From a checkpoint of a small transformer trained on Wikipedia: RMSNorm before each block, 580M tokens.
MLP neurons of a small language model. Each row is named by its layer, matrix (gate and up: input weights) and neuron, and shows model dimensions 64-191. Each number is 128 + 24 x the weight over its row's rms, rounded and kept within 0 to 255. A neuron's up and down rows have the sign that makes its largest values positive.
After each neuron's rows, "fires in" lists the words (lower case) most often at its 100 highest values on Wikipedia text that the model never trained on.

L4.gate778 [140 128 110 113 119 119 148 114 108 145 152 121 105 108 168 140 118 144 101 121 121 124 105 138 105 146 106 137 110 133 119 161  94 171 150 155 122 167 156 159 152 194 105 138 107 158 106 114 123 142 142 156 161 139  76 126 110 185 108 165  90  89 160 138 131 210 112 109  93 137  99  97 146 140 121 135 108 101 148 149 132 120 114 153 119 105  91  99 177 120 160  91 148 116 124 175 114 124 139 114 148 103 112 131 103 141 166 117 128  95 154 144 100 133 117 152 140 124 106  94 130 153  86 137 106 105 160 144]
L4.up778 [133 133 103 103  86 114 130 125  98  92 159  93 152 127 104 103 128 118  94 152  93  95  77 130 105 153 143 111 137 150 156 156 142 147 163 125 126 119 114 120 147 139 175 151 142 181 107 134 113 171 160 130 136 124 125  79 138 167 165 120 101 155 109 153  74 133 117 155 118 119 142 147 128 128 108 140  97 117 151 144 141 109 109 154  68  94 104 118 155 168 177 124 125 148  92 171 141 158 125 110 115 117 111  91  88 142  91 135 129 105 141 115 128 146 108 124 136 105 125 111 133 110 112 116  98  99 125 176]
fires in: "species", "died", "especially", "specific", "special", "born"

L9.gate197 [141 144 143 138 154 114 132  70 115  88 150 140  76 100 178 149 134 147 111 148 116 146 143 125 140 137 125 133 130 100 130 100 102 144  76  82  75 146 114 162 124 137 104 127 166 126 155 140 110 151 130 128 130 124 114 117 140 109 115 155 111 124 141 141 138 111 144 131 173 163  99 176 109 113 140 168 137 136 101 116 124 135 114 127  97 107 164 127 164  95 169 126 127 126 130 124 120 104 148 140 129  82 101 127 151 115 114  67 173 170  83  73 115 138 120 109 159 138 152 116 111 147 134 120 138 163 115 133]
L9.up197 [140  89  99 115  98 116 158  91 109 105 105 148 114 112 139 142 151 124 145 139 114 105 132  85  95 120 128 108 143 135 164 139 127 119 125 157 132 124 133 110 147 122 131 166 166 128 153 109 172 131 110 138 146 123  99 158  82 122 155 123 173 163  74 124 149 113 117 131 108 113 154 110 141 116 129 114 112 135 155 139 183 106 148 131 128  86 159 143 115 144 104 145 167 169 152 140 111 119 139 142 154 129 120 187 101 128 117 132 113 185 130 138 198 137 132 154 110 126 165 164 152  99 126 122  81 115 149 123]
fires in: "had", "have", "has", "were", "people", "they"

L4.gate777 [117 140 163 106 133 179 105 113 139 112 168 154 100 133 115 136 124 151 140  95 119 128 109 129 141  99 143 157 119 123 151 186 126 190 114 128 129 109 146  96 111 103 121 119 177 134 148 145 109 100 109 148 136 120 150 113 108  97 132 130 148 119 140 156  82 120 133  91  91 164  95 116 163 144 121 158 118  92 109 133 140 106 126 104 158 129 130 136 131  64  98  93 115 138 168 179 116  72 131 126 134 108 136 128  91 121 149 127 165 114 126 155  88  90 144 154 145 103 116 119 111 147 130 137  79 133  72 115]
L4.up777 [145 153 183 104 128 178 122 128 138 111 108 105 148 157 106  99 105 202 121 151  96 164 123 115 119 110  81 174 116 126 162 101  93 122 146  53 164 169 161 121 141 156 136 136 130  64 128 106 114  96  99 150 163 131 125 146 122 102 150 161  92 109 137  95 149 124 162  78 149 147 122 129 105 124 160 148 146 121 139 169 116 131 132 131 123 108 114 132 149 147 108 139 139 118 136 130  91 162 121 137 109 107  90 157 115 102 150 157 156 134  91 134 162 105 149 159 110 132 150 134 119 142 139 150 173 101 145 145]
fires in: "released", "in", "began", "started", "creation"

L8.gate650 [121 137 117 138 111 116  91 111 131 137 123 153 118 109  94  85 123 179 155 114 116 107 140 148 153 153  84 123  95 134 109 146 146 139 119 160 137  97 139 140 122 103 141 119 122 121 130 135 119 107  88 162 129 147 135 157 141 122 140 133  86 107 140 131 140 151  87  97 205 197  96 144 106 138 133  73  89 100 144 118 127 141  98 153 126 125 167 178 120 111 124 142 149 133 136  93  98 118 141 134 154 149 119 141 202 119  79 133 174  93 115 135 113 107 142 128 122 166 131 137 117 112  76 126  76 118 117 142]
L8.up650 [171 133 134 149 112 144 119 166  80  99 116 181 139 112 125 125 109 107 139 128 153  83 158  81 122 187 106 101 112 118  94 101 111 169 129 131 126 143 102 179 139 142  94  96 138  78 149 174 119 106  58 116 101 142 121 113 116 138 145 129 110 147 141 148 106 146 164 149 140 103 122 155 132 123 128 157 104 111 135 145 132 125 157 131 117 101 183 117 114 153 114 110 132 189 148 112 152 147 118 131 108 132 159 144 113 129 155  99  91 128 156 150 101 122 126 157 135  95  91 108 161 135 104 111 105 122 123 122]
fires in: "of", "at", "as", "from", "for"

L4.gate167 [118 156  90 109 164  99 106 132  99 113 104 136 143 159  82 100 148 144 152 130 159 168 128 143 127 168 113 112  97 139 146 170 130 158 160 140 145 114  93 128  90 163 147  99 138 108 113 150 134 136  86 158 160 119 128 160 130 136 127 102 178 133 165 157 128 143 146 161 112 119 126 130  91 149 132  64 140 136 109 120 118 143 105 171 143 128 131 131 133 158 122 134 107 129 110 154 111 121 126 163 165 153 120 126 126 149 138 119  84 130 136 100 194 150 131 102 137 158 153  97 163 143 138 123 110 134 136 118]
L4.up167 [140 173 132 116 135  91 119 138 126 112 113 115 150 149 138 150 128 117 127 153 152 181 166 105 139 132 115 116 140 140 149 189 148  88 103 175  93 137  93 116  78 117 145 112 106 116 115 167 159 113 125 133 141 103 156  94 103 114  92 165 133 125 137 190 125 177 139 103  85 116 136 117  83 141  97 109  99  95 128 129 119 159 119 155 147 126 112 118 140 140 118 119 137 135 151 141 164  95 138 133 175 131 138 158 113 136  97 131 108 129 126  88 174 122 113  98 114 121 144 120 118 157 107 118 116 146 119 133]
fires in: "george", "michael", "michigan", "marine", "united", "russian"

L8.gate480 [134 106 146 132  79 138 172 116 106 166  96 126 117  91  95 114 133 144  93  87  86 120  84 160 158 107 101 106 113 115 157 126 106 135 148  63 100 130  79 121 134 134 131 143 106 134  96 115 122 124 113 181 121 117 125 113 132 144 127 126  93 155 116 142 147 174 113 223 135 144 135 170 104 114 110 105 113 112 188 109 167 128 112 111  86 119  91 114 138 148 116 127 120 110 144 136 123 146 115 113 144 148 174 124 149 127  90  98 182 141 104 147 146 150 115 109 161 113 116 109 129 171 116 123  81 132 141 125]
L8.up480 [143 137 110 127 132 166 143 133 106 144 119 130 128 101  99 106 127 121 109 112 140 159 131 119  88 162 159 165 131 140 134 139 122 148 115 140  74 128 118 127 136 100 132 143 137 101 141 114  72 137 163 147 113  91 106 160 157 102 144 139  97 143  62 117 148 113 139 134 152  96 138 150 120 149 113 118 148 110 108 114  93 115 108 126  76 146 108  86 119 104 115  76 151 149 113 138 109 121 131  85 146 102 113 143 139  69 118 152 101 130 135 144 122 147 127 163 137 116 144 131 131 141  96 136 114  95 148 128]
fires in: "a", "average"

L8.gate883 [154 111 161 110 166 124 127 133 146 124 112 128 122 115 122 152 139 127 135  96 122 138 126  85 154  94 127 166  98 155 117 116 122 170 148 111 112 170 151 179 138 123 119 151 141 132 137  78 145 155 160 136  92 177 110  84 137 172 121 126 143 146 139 160 144 147 124 212 150 137 124 133 137 122 140  83 143 152 168 130 132 108 142 124 145  82  93 151 135 115 117 121 169 111 120 109 144 145 123 101 147 149 140 124 104 130 119 103 163 143 117  99 121 154  95 169 129 117 138 133 104 115 105 137 115 141 120 135]
L8.up883 [122 127 106 150 130 124 143 115 120 101 149 110 145 105  95  97 148 129  95  70 132 112 161 168 150 125 149  94 160 127 101 159 150 126 167 144 153 177 120 118 130 142 137 121  96 123 156  86 112  97 138  99 126 126 148 147 170 151 137 173 106 117 165 127 104 125 138 135  84 128  86 138 124 132 139 121 166 106 137  91 150 117 138 133 131 129 134 130 146 149 111 128 120 154 117 150 154 149  89 129  98 121  71  71 132 121  79 122 125 126  90 133 154 144 140 124 127 131 165 107 132 153 122 106  94 145 139 112]
fires in: "to", "chicago", "on", "at", "in", "chiang"

L6.gate280 [105 137 170 156 159 103 121 108 147 142 154  67 163 119 136 154 172 136  99 144 153 141 113 133 129 127 141 145  93 101 104 115 127 116 108 166 157 102 181 123 132 133 136 107 152  91 125 102 120 124 112 135 166 122 111 141 140 152 137 109 178 109 151 150  95 149  95 101 167 158 137 131 102 120 128 129 153 121 146 163 148 110 185 108 163  61 141 104 114 126 133 153 103 147 148 110 132 140 161  82 135  94  99 134 156 114  91 165 144 151 108 147 142 140 138 124  84 124 119  97 105 143 192 128  97 137 163 138]
L6.up280 [123 107 112 116 111 142 118 143 141 115 164 154 146 147 134 100  84  78 105 142 113 105 118  96 158 102 136 117 169 106 144  94 112 145 160 126 145 124 159 125 140 171 147 104 172 169  69 189 135 138 124 141 117 116  77 138 143 138 131 147 152 147 158 130 116 180 107 125 118 130  79 137 125 134 126 122 129  87  94  69  77  95 110 112 134 111 122 141 118 126 120 123 138 128 152 100 116 138 107 149  83 119 107 108 119 132  91 131 141 144 109 132  93  94 112 143 122 158 170 110 145  94 128 121 183 134  90 103]
fires in: "the", "philosophy", "at", "bronze"

L9.gate377 [172 145 145 109 125 137 118 131 122 144  95 168 115 157 125 108 104 137 165 136 133 155 115 108 129 149 161  99 118 124 131 125 122 162  88 169 117  74 119  56 144 133 195 125 117 136 145  89 141  96 130 105 105  98  87 120 163 108 140 104  83  78 127  96 127 111 104 103 118 121 143 101 176 116 112 146 127 135  83 119 132  98 133 131 119 145 133 142 139 133 142 126 142 156  84 144 163 137 118 112  86 166 108 127 127 111 108 155  97 110 175 134  95 121 164 129 135 125 138 134 104 122 132 105  99 136 138 120]
L9.up377 [101 147 146 158 112  88 146 120 146 140  90 130 114 101 162  97 128  93 128 120 121 140 156 105 142 111 114 110 127 133 127 139 127 124 137 103 172 128 133 108 124 139 106 130 149  95 100  95 118 157 189 150 155 116 119 148 125 116 139 116  97 132 127 119  88 113 101 158 154 151 106 131 200 121 116 148 126 160 170  81 166 151 142 136 142 139 151  96  64  96 155 133 128 107 158 161 175 106 122 134 137 131 169 172 141 111 134  97 113 140 142 142 145 121 118 124 172 112 147 143 122 113 131 104 145 157 155 108]
fires in: "to", "who", "they"

L5.gate552 [116 122 123 144 122 139 136 124  89 160 149 131  98 112 114 128 154 118 124 119 144 160 120  87 145 112 141 142 135 125 150 175 134 165 155 133 105 166 130  61 127  75 104 123 152 141  96 136 124 128 157 186 142  95 149 109 145 147 158 134 107 168 114 165 148 140 128 154 107 107 150 107  98 132  99  96  89 148  95 111 137 113  94 149 163 104 151 118 136  98 165 153 143 101 156  91 127  82 130 134 136 128  72  86  45 140 126  91 142 107 147  65 136 128 172 129 157 156 147 137 147 138 161 103 109 133 102 133]
L5.up552 [102 121  77 134  96 130  92 166  90 148 111 155 131 133 106  75 125 100 123 110 144 117 168 111 128 118 134 118 143 100 151 164 115 143 117 118  97  78 151 103 120 134 130 137 119 151 140 105  97  99 135  92 122 143 155 148 125 122 156 174  88 123 153  99 140 157 162 130 116  99 162  98 134 119 122 166 149 111 122 129 106 115 125 107 165 106 132 128 147  99 120 151 102 141 127 169 169 123 128 170 117 154 125 119 109  98 141 102  98 128 125 141 114  90 126 104 120 109 155 110 136 103  82 144  82  95 119  95]
fires in: "a", "an", "species", "especially", "special", "gödecker"

L5.gate23 [122 152 153 136 100 147 154 113 141 164 108 145  71 107 109 166 129 157 100 168 173 131  99 103  84 124 145 117 167 171 154 111 116 124  88 116 140 125 133 163 108  95 144 152  96 121 172 131 137 153 130 146 124 119  68 131 163 101  87  77 120 138 122 111 109  80 107 132 127 110 131 129  90 134 144 159 168  96 147 118 119 117 146 132 124 117 163  98  99 160  92  99 146 106 129 130 145 113 112 131 101 146 126 128 106 104 144 106 112 113 134 112 144 151 117 131 142 142 138 189  91 126 148  93 146 131 136 143]
L5.up23 [115 118 112 150 157 150 131 101 141 132 140  89 128 149 125 120  73 132 120 118  97 119 131 136 138 147  95 124 152 156 124 122 114 152 127 135 121 142 102 133 122 141 164 162 121 150 162 105 106 110  76 124  82 169 128 134 183  89 122  84 166 136 119 111 144 154 102  97 107 115 118 129 133 122  98 207 120 135 103 138 156 178 174 104  96 180 137 109 153 118 158 141 196 147  98 138 143 113 102 113 123 119 120 131 167 125 114 157 175 106 130 138  96 130 127 109 100 106 114 141 135 152 125 139 148 164 141 110]
fires in: "only", "some", "following", "two", "any"

L9.gate483 [130  81 136 133 100  84  95 135 120 123 136 112 124  81 143 128 109 172  99 142 167 109 113 127 137  99 142 105 113 119 104 148  97 170  97  75 171 102 146 123 134 114 114 121 128 117 117 176  93 114 151 120 117 116 133 151 136  83 145 183 105 119 101  99 142 153 101 107 126 148 149 137 147 123 159 158 127 156 120 136 102 110 126 153 137  83 157 117 149  94 145 162 124 161 150 124 140 172 103 135 115 144 128 108 138 132 104 121 121 131 154 122 120 165 119 128 137 105 119 114 154 112  42 115 103 167  99 144]
L9.up483 [ 89 127 147 114 125 152 149 131 134 135 110 140 114 167 113 118  68 162 132 144 135 126 181 120 143 106 143 113 110  80 152 129 103 159 156 123 117 114  90 133  98 145 130 122  89 148 107  99 152 142 135  81 109 159 141 109 120 141 154 131 137 139 109 144 160 137 133 125 177 134 138  93 159 124 145 147 127 116 140  89 129 147 114 142 133 138 111 106  72 146 151 128  97 128 113 146 162  94 130 169 147 137  83 133 111 161 138 148 124  99 144 162 123 169 102 114 115  65 134 125 153 102 132 107 145 146 138 138]
fires in: "at", "in", "played", "attended", "won", "on"

L9.gate600 [118  88 150 123 125  89  98 138 120 157 183  85 153  94 161 125 153 138 120 130 108  95 115 101 132  95 157 132 117 115  98  93 146 126 177 143 111 145 106 159 123 109 134 182 164 169 118  99 137  81 122 101 134 135 131 143 111 118 163  76 125 137 104 122 138 125 132 134 145 138 150 162 123 120 127 133 114 157  94  98  94  88 141  83 124 103  98 114 114  91 135 117 110 133 181 131 146  91 122 104 146 134 118 136  87 137 106  92 141 104 160 159 122 131 176  82 161 128  91 181 130  90 107 139 103 126 178 158]
L9.up600 [148  83 123 125 184 127 138 186 100 132 141 128 110 167 114 128 132 181 129  84 128 119 162 130 120 164 163 147 104  81 103 121  80  83 118 134  80 133 106 146 117 113 122 150 117 142 111  93 146 140 103 135  92 161 120 114 116 167 144 100 135 148 124 113 171 132 121  85 138 137 131 115 130 133  84 116 131 143 146 140 133 156 133 139 156 142 138 101 136 137 162 147 105 118  77 135 131  90  87 143 174  76 119  98 150 109  80 143 151 151 148 167 111 126 155 132 153 120 113 160 123 153 118 123 124 109 129 139]
fires in: "was", "is", "been", "were"

L9.gate333 [ 94  70 124 117 119  85 131 154 119  71 162 143 139  88  82 154 112 123 142 140 105  94 147 138 150 113 124 122 142 117 161 118 133 122 112 129 118 110  67 152 152 132 114  91 136  95 148 129 129 124 129 146 117 101 112 107 111 169 137 135 110 161 134 120 167 109  82 110  92 119  98 146 134 104 181 177 142 134 109  85 152 133 128  59 112 130 159 107 158 119 103 126  80 139 148 150 126 136 115 119 117 135 135 144 170  91 177 107 170  90 134 132 129  84 167 114 164 165 122 130 157 128 126  88 106 135 152 167]
L9.up333 [138  97 104 148 150 182 130 116 173 118 149 103 106 136 140 188 102  99 146 129 120 158 173 133 149 110 194 129 147  97 135 142  90 149 124 133 161 124 120  91 102 109  98 144 101 142 128 127 130 159 116 150 171 176 125 131  78 124 157  82 100 118 150 125 137 116  93 162 122  93 103 143 163  94 109 185 145 121 157 114 114 141 157 105 105 140 138 116 121 114 118 116 150 144 162 108 176  93  90 176 110 126 107 178 135 151 152 108 171 147  84 142 130 136 124 148 151 125 105 103 114 106 140 110 121 121 138 140]
fires in: "in"

L8.gate718 [101 128 148 138 130 121 155 153  87 151  85 139 179  83 119 147 135 118 141 121 144 139 146 139 111 101 129 132 127  85 115 173 142 114 155 126 117 144 106 155 182 161 114  98 140 171 155 107 108 117 121 155 168 131 110 164 167 127 105 155 117 142 144 114 131 153 146 130  99 144 103 130 117 133 163 151 153 141 128 131 182 129 152 146 144  94 125 145 137 121 161 123 146 133 141 109 161 153 140  99 148 127 119 188 100  78 137  99 122 102 125 140 109 118 105 125 161 170  96 130 121 124 134 128 156 135 100 154]
L8.up718 [152  71 110 111 141 103 110 143 115 144 133 129 128 127 120 121  99 163 111 139 102  87 107 124 110 138 145 133 102 117  95 158 134 135  90 129 137  99 115 122 138  99  97 140 153 104  73 136 150 109 118 125 134  92 119 153 145 152 118 124 120 118 116 122  99  63 123 124 109 138 132 128 113 111 163 144 170 110 167 132 160  92 157 140 103 128 147 106 155 114 129 121 142 102 154 155 194 132 158 162  94 135 162 151 118 131 145 158 116 105 119 114 111 162 102 145 140 149 151 120 146 108 145  46 114 122 160 143]
fires in: "on", "larsson"

L4.gate811 [163 112 134 117 108 135 157 126 126 160 118  96 114 136 148 147 154 113 134 125 144 138 160 101 125 126 139 166 110 174 144 120 126 131 103 133 163 155 143 128 141 106 134 133 116 126 147 122 143 144 110 136 132 118 141 125  77 164 131 167 142 154 166 141 140 142 148 148 123 147 130 116 149  84  96 139 123 161 153 136 152 135 126  98  64 178 118  95 142  93  85 114 128 128 154 160  85  94  89  94  71  94 120 101 110 117 109 102 120 135 110 132  92 135 135 151 178 144 138 130 149 128 137 147 147  85 119 162]
L4.up811 [156 161  82 118 139 141 109 114 116 135 123 151 159 158 118 114 145 123 127 154 139 133 126 144 147  81 117 136 158 164 112 166  89 164 138  64 136 153 118 103 137 155 146 154 111 122 115 111 115 110 128 134 133 112 136 147 132 168 115 140 117 110 146 148 152  80 127 174 116 143 160 104 130 135 108 168 146 116 159 121 130 122 128 141  98 148 148 129 157 157 127 107 107 164 136 110 125  92 164 112 113 134 165 167  97 129 144 128 124 113 143 101 132 109 125 108 146 117 136 174 106 101 130 135 123 124  92 130]
fires in: "all", "allowed", "old", "allergic"

L6.gate748 [134 131 153 149 123 110 156  92 121 139 142 127 134 115 117 172 148 115  96 104 130 113 117 126 135 117 144  89 151 120 116 182 106 115 137 153 148 136 148 120  95  94 131 124 112 135 126 131 182  92  85 109  82 168 167 186  88 110 111 115  85 124 146 125 185  92 153 127 137 151 134 145 163 118 155 107 102 127 127 119 103 150 112 170 157 136 104 156 154 123 123 118 136  81 104 122  82 104  97  84 137 144 137 158 145 120 126 162 124 111 118  62 123 142  74 130 138 142 137 180 153 130 162 106 162 146 118 147]
L6.up748 [128 170 115 157 163 124 151 103 167 104  95 138 160 124 139 113 124 133 122  83  73 115 135 124 116 143  88 119 117 132 113 117 133 147 115 142 148  71 103  93 158 126 115 110 126 105 136 126 156 100 148 132 111  94 118 130 108  79 107 160 137 171 121 138 154 132 151 114  90 112 150 147 113  65  94 167  86 134 159  84 100 130 145 149 154 125 127 146 101 115 146  92 121 116 149 117 151 149 151  95 147 106 139 138  83 160 108 107 122 124 111 147 157  90 163 130 138 172 113 145 111 160  80 112 127 121 153 155]
fires in: "when", "after", "while", "successfully", "prestige"

L5.gate261 [ 98 144 127 107 131 126 173 130 105 150  93 104 137 145 110 123 140 137  95 107 117 117  85 108 125 189 146 152 166 106 137 169 106  88 133 102 129 134 104  96 134 138 143 141 139 134 132 135 158 122 109 173 180 130  86 125  83 132 147 163 139 122 141 150 136 120 100 143 118 120 183 128 125 129 161 105 137 171 157  95 106 100 131  94 117 146 163 126 124 129 128 128  93  98 122 130 131 142 107 173 137 131 116 111 143 102 164 156  87 129 102 168 141 133 163 136 125 153 124 145  93 132 156 143  80 183 150 148]
L5.up261 [122 137 153 171 125  98 156 141 125 157 116 175 162 144 150  95 101 104 133 113 142 166 107 103 131 115 131 114 103  85 130 147 175 154  99 134 122  83 166  96 146 112 117 116 123 140 176 135 149 137  83 130  94 137 120 181  76  65 128 118 138 167  65 156  75 146 162 114 103 147 140 118  98 111 173 119 141 133 130 105 123 148 136 114 136 119 143 140 144 146  84 162 170 132 140  98 128 158 106 127 139 105 100  98 122 142 112 158 148 111 137  86 115  99 136 136 109  95 102 156 144 127 147 140 137 131 126 119]
fires in: "family", "company", "private", "river", "native", "centre"

L8.gate25 [103 133 120 129 104  64  71 102 127 109 140 124 154 140 123 126 107 162 128 154 121 134 157 106 140 132 106  72 127 121  62 139 143 197  90 139 136 156 105 101 110  96 166  97 118 114 128 136 145 106 125 137 143 142  81 158 167 117 113 136 106 155 136 140 153 158 173  83 127 127 174 139 141 122 132 152  92 130 118 129 135  88 141 119 148 129 113 107 127 106 146 135 147 136 164 146 162 124 151  94 119 130 172 144 137 116 166 127  86 134 120 131 103 110 121 126 127 106 142 110  85 122 114 153 135 153 176 145]
L8.up25 [152 116  66 130 103 152 154 133 130 170 115 158 169 106 113 160 150 128 152 154 131 153 146 140 113 105  92 110 159 132 141  87 136 148 159 119 138 138 152 152 136 121 146 120 129 141 136 131  46 158 115 110  95 147 128 107 164 138 116 118 133 103 131  97 155 127 157 122 134 166 107  96 149 103 126 123 100 128 101 169 124 141 130 145 103 122 129 137 138 138 157 136 181 122 140 122 172 135 108 114 117 120 123 165 165 102 122 128 131 110 135 136 118 109 157 128 130 121  65 152 149 133 127 114 123 170  83  97]
fires in: "of", "for", "as", "than", "between", "both"

L4.gate762 [139  92 146 130  95 129 111 116 151 126 142 129 130 132 161 153 149 129 130  90 123 107 118 133 166 102  88 134 167 142 155 141 111 141 113 103 139  93 130  94  81 147 116 126 124 130 115 133 172  94 165 169 102 155 159 106  88 123 175 136 157 121 128 127 156 141  89 123 112 145 133 138 114 114 164 125 134 115 117 130 129  76 129 133 118 141 111 133 128 119 127  85 138 125 106 157 108 133  77 125  95 107 131 119 138 113 126 109 127 136 133 122 173 115 160  94 124 120 170 142 176 116 126 109 129 129 122 155]
L4.up762 [ 70 152 126  94 115  90 114 125 152 117 114 162  82  92 135 137  85  91 165 111 148 103 157 124 155 130 130 144 142 120 124 128  76 128 101 149 145 104 134 118 143 140 101 113 150 165 141 120 110 102 120 133 117  98 132 119 139 141 155 109 140  88 155 131 127 101 107 102 152 121 105 143 132 160 133 151 132 103 111 133 155 117 136 148 119 121 116 148 144 116 153 113 121 134 139  88 130 126 145 179  71 178 118  68 135 138 141 136 100 190 129 105 140 154 137  71 125 178  95 128  93 100 104  88 127 132 110 132]
fires in: "in", "over", "overall"

L5.gate463 [ 89 103 175 157 170 132  63 134 121 148 141 135 108 137 152 141 165 104 114 157 102 130 117 119 112 142 103 124 142 122 145 147 113 120 111 101 110 127 110 148  80 137 170 108  83 113 186  89 123 115 124 125 140 140 165 100 145  61 141 125 148 111 147 114 118 140  95 135 132  99 132 145 160 107 130 151 149 145 131 139 123 168 136 124 133 107 142 121 165 133 160 159 114 120 138 126 106  80 116 107 138 118 130  96  99  77 146 115 174 134 179 157  89 115 147 142 168 120 118 154 138 110 117 153  87  83  81 128]
L5.up463 [132 134 141 153 142 112 150 141 111 158 161 166 143 130  81 161 101 124 110 105  95 137 104 108 100 136 146  79 168 148 142  90 151 164 101 112 109  92  81 137 130  97 138 146 136 129 126 154 172 128 157 140 138 102 139 143 151  80 119 120 129 111 137 150 149 143  93 117  96  86 119 127  94 147 157  96 167 151 112  98 121 132 157 132  95 156 116 133  93 126 109  84 139  69 166 178 130  94  90 108 150 113 124 169 106 136 117 147 134 132 149 113 128 111 130 114 131 138 140 144  92 129 139  97 145 123 114 147]
fires in: "first", "one", "following", "much", "king"

L4.gate333 [155 121 117 139 108 119 100 124  86 149 125 126 133 137 122  99 116 102 100 141 114 147 100 131 175 126 100 170 164 141 164 167 114 124 110  65 176 137 126 151 123 128 147  90 156 131 127 141 110 139 101  93  83  95 154 113 146 166 114 118 143 140 150 108 126 121 132 162 187 134 122 159 142 143 142  94 143 144 132 148  87  94 153 111  99 141 145 105 168 126 140 126 130  91  53 111 160  91 169 119 143 125 114 133 170 131 125 151 102 172 136 140 103  95 165 165  70 110 151 161 126 123 150 102 153 112  76 136]
L4.up333 [147 118 141 141  93 160 104  84 151 104 146  89 135 139 130 172  97 172 124 129 146 127  88 101 147 113 110 163 142 129 133 127 122 150 116 127 118 120 108 146 127 125 154 130 152 131 131 117  93 123 139 178 110 110 130 130 120 117 142 109 118 172 116 128 140 121 145 157 170 107 171 125  87 148 144  75 101 161 133 129 100 130  92 150 143 145 138 139 177 132 150 112 138 100  88  85 155 108 150 150 145 168 166  99 158 118  89 120 141  95 127 126 150 154 147 146 105 121 125 154 137 119 105 160  96  87 148 149]
fires in: "due", "according", "leseurre", "want", "also", "coming"

L4.gate97 [141 171 142 136 133  88 134 146  94 112 150 135 124 145 123 101 115  75 139 152 142 111 172 151 125  95 117  97 100 101 111 113 148 109 122 158 146 145 116 102 154 158 100 112 108 130 125 163 108 142 125 111 133 104 174 130 143 102 127 127 141  98 131  78 138  95  85 107  83 116 127 137 161 146 139 168 135 162 142  85 112 101 150 146 152  57 148 112  98 156 132 161 131 145 152 109 111 142 170 146 129 132 104 117  91  99 113 112 115 148  98 135 115 114 121 125 129  93 154 147 131 119 123 126 127 143  82 151]
L4.up97 [179 129 115 120 134 103 143  99 125 104 110 158  96 140 113 140 120 115 109 116 113 171  99  96 127 103 128 157  89 122 112 122 118 127 125 147 118 141 106 139 108 162 119 116  93  80 106 147 113 166 138 109 164 112 112 142 146  92 122 162 127 100 121 147 125 124 114 146 128 134 170  89 135  96 149 122 116 117 150 151  76 148 117 148 112 145 148 135 119 128 105 156 108 115 146 128 111 121 160 172 108 142 129 130  44 141 120 123 133 172 100 121 136  97 102 129 150  77 185 166  85 103  92 129 131 113 100 124]
fires in: "military", "army", "force", "war", "cavalry", "fleet"

L4.gate177 [116  93 115 140 141  85  92 100  88 122 151 133 146 148 111  83 118 133 126 132 133 136 119 160 138 162 113  94 142 121 148 131 144 130  89 158 131 120 167 117 126 116 140 113  71 105 130 121 130  90 100  97 146 114 149 159 101 106  59 173 147 146 139 132 139 162 127  94 137 122 125 186 134 128 127 137 132 165 145 120 131 141 149 205 131 132 136 128 133 122  81 116 147 128  97 134 163 150 152 104 104  98 134 125 119 140 148 167 150 131 136 120 116  94  96 130 142 169 146 122 130 141 137 149  79 122  82 171]
L4.up177 [146 177 157 157 117 163 111 121 121 114 117  85 123 141 137 148 106 184 147 123 131 112  72 136 118 109 171 149 106 124  98  97 136 123 152 124  89 138  72 142 124 153 133  77 143 180 104 158 156 153 108 118 124 138 112 115 145  90  81 145 104 106 123 134 150 172 117 112 116 138 131 188 103 118 122 138  92 134 121 147 117  72 122 131 103 107 130 119 136  59  84 183 118 124 160 138 141 111 114 131 111 159 122 151 153 142 141 117  79 123 132 116 125  91 134 128 138  94 132  76  97 142 133 175 138 127 194 129]
fires in: "n", "species", "east", "architecture", "organization", "residence"

L9.gate289 [ 97 155 111 140 146 101 145 100 120 134 155 152  91 112  87 115 120 167 165 132 116 119 105 105 106 138  91 123 154 142 144 153 132 140 132 126 140  70 145 135  86 124 182 131 142 142 162 133 134 135 107 171 135 173 116 136 150 136 126 122  79 126 117 152 131 154 115  91 124 140 144 132  96 137 129  91 151 162 186 154 105 111 115  95 139 148 118  87 180 120 106 120 139  91 138 131 140 108 106 114 105  99 147 143 137 100 115 129 148 154 159 143 160 119 121 142 124 160  97  86 111 143 134 110 156 152 154 153]
L9.up289 [142 134 119 108 121 134 141 104 132 124 133 148 124 100 142 116 122 110  88 125 117 128 138 133 112 109 106 114 114 121 154  88 178 182 122 101 153  92 119 133 132 127 144 185  95 102 146 120 128 139 134 159 131 155 140  87 121 122 133 118 172 104  94 131 130 132  89 143 115  92 133 128 110 115 121 142 123 124 153 129 100 140 101 147  96 149 153 108 159 154 102  99 136 133  98 133 100 122 144 143 115  99 127 157  76 112  87 120 120 108 138 139 126 129 142 141 148  79  72 118 125 131 115  89 130 159 115 131]
fires in: "an", "another", "one"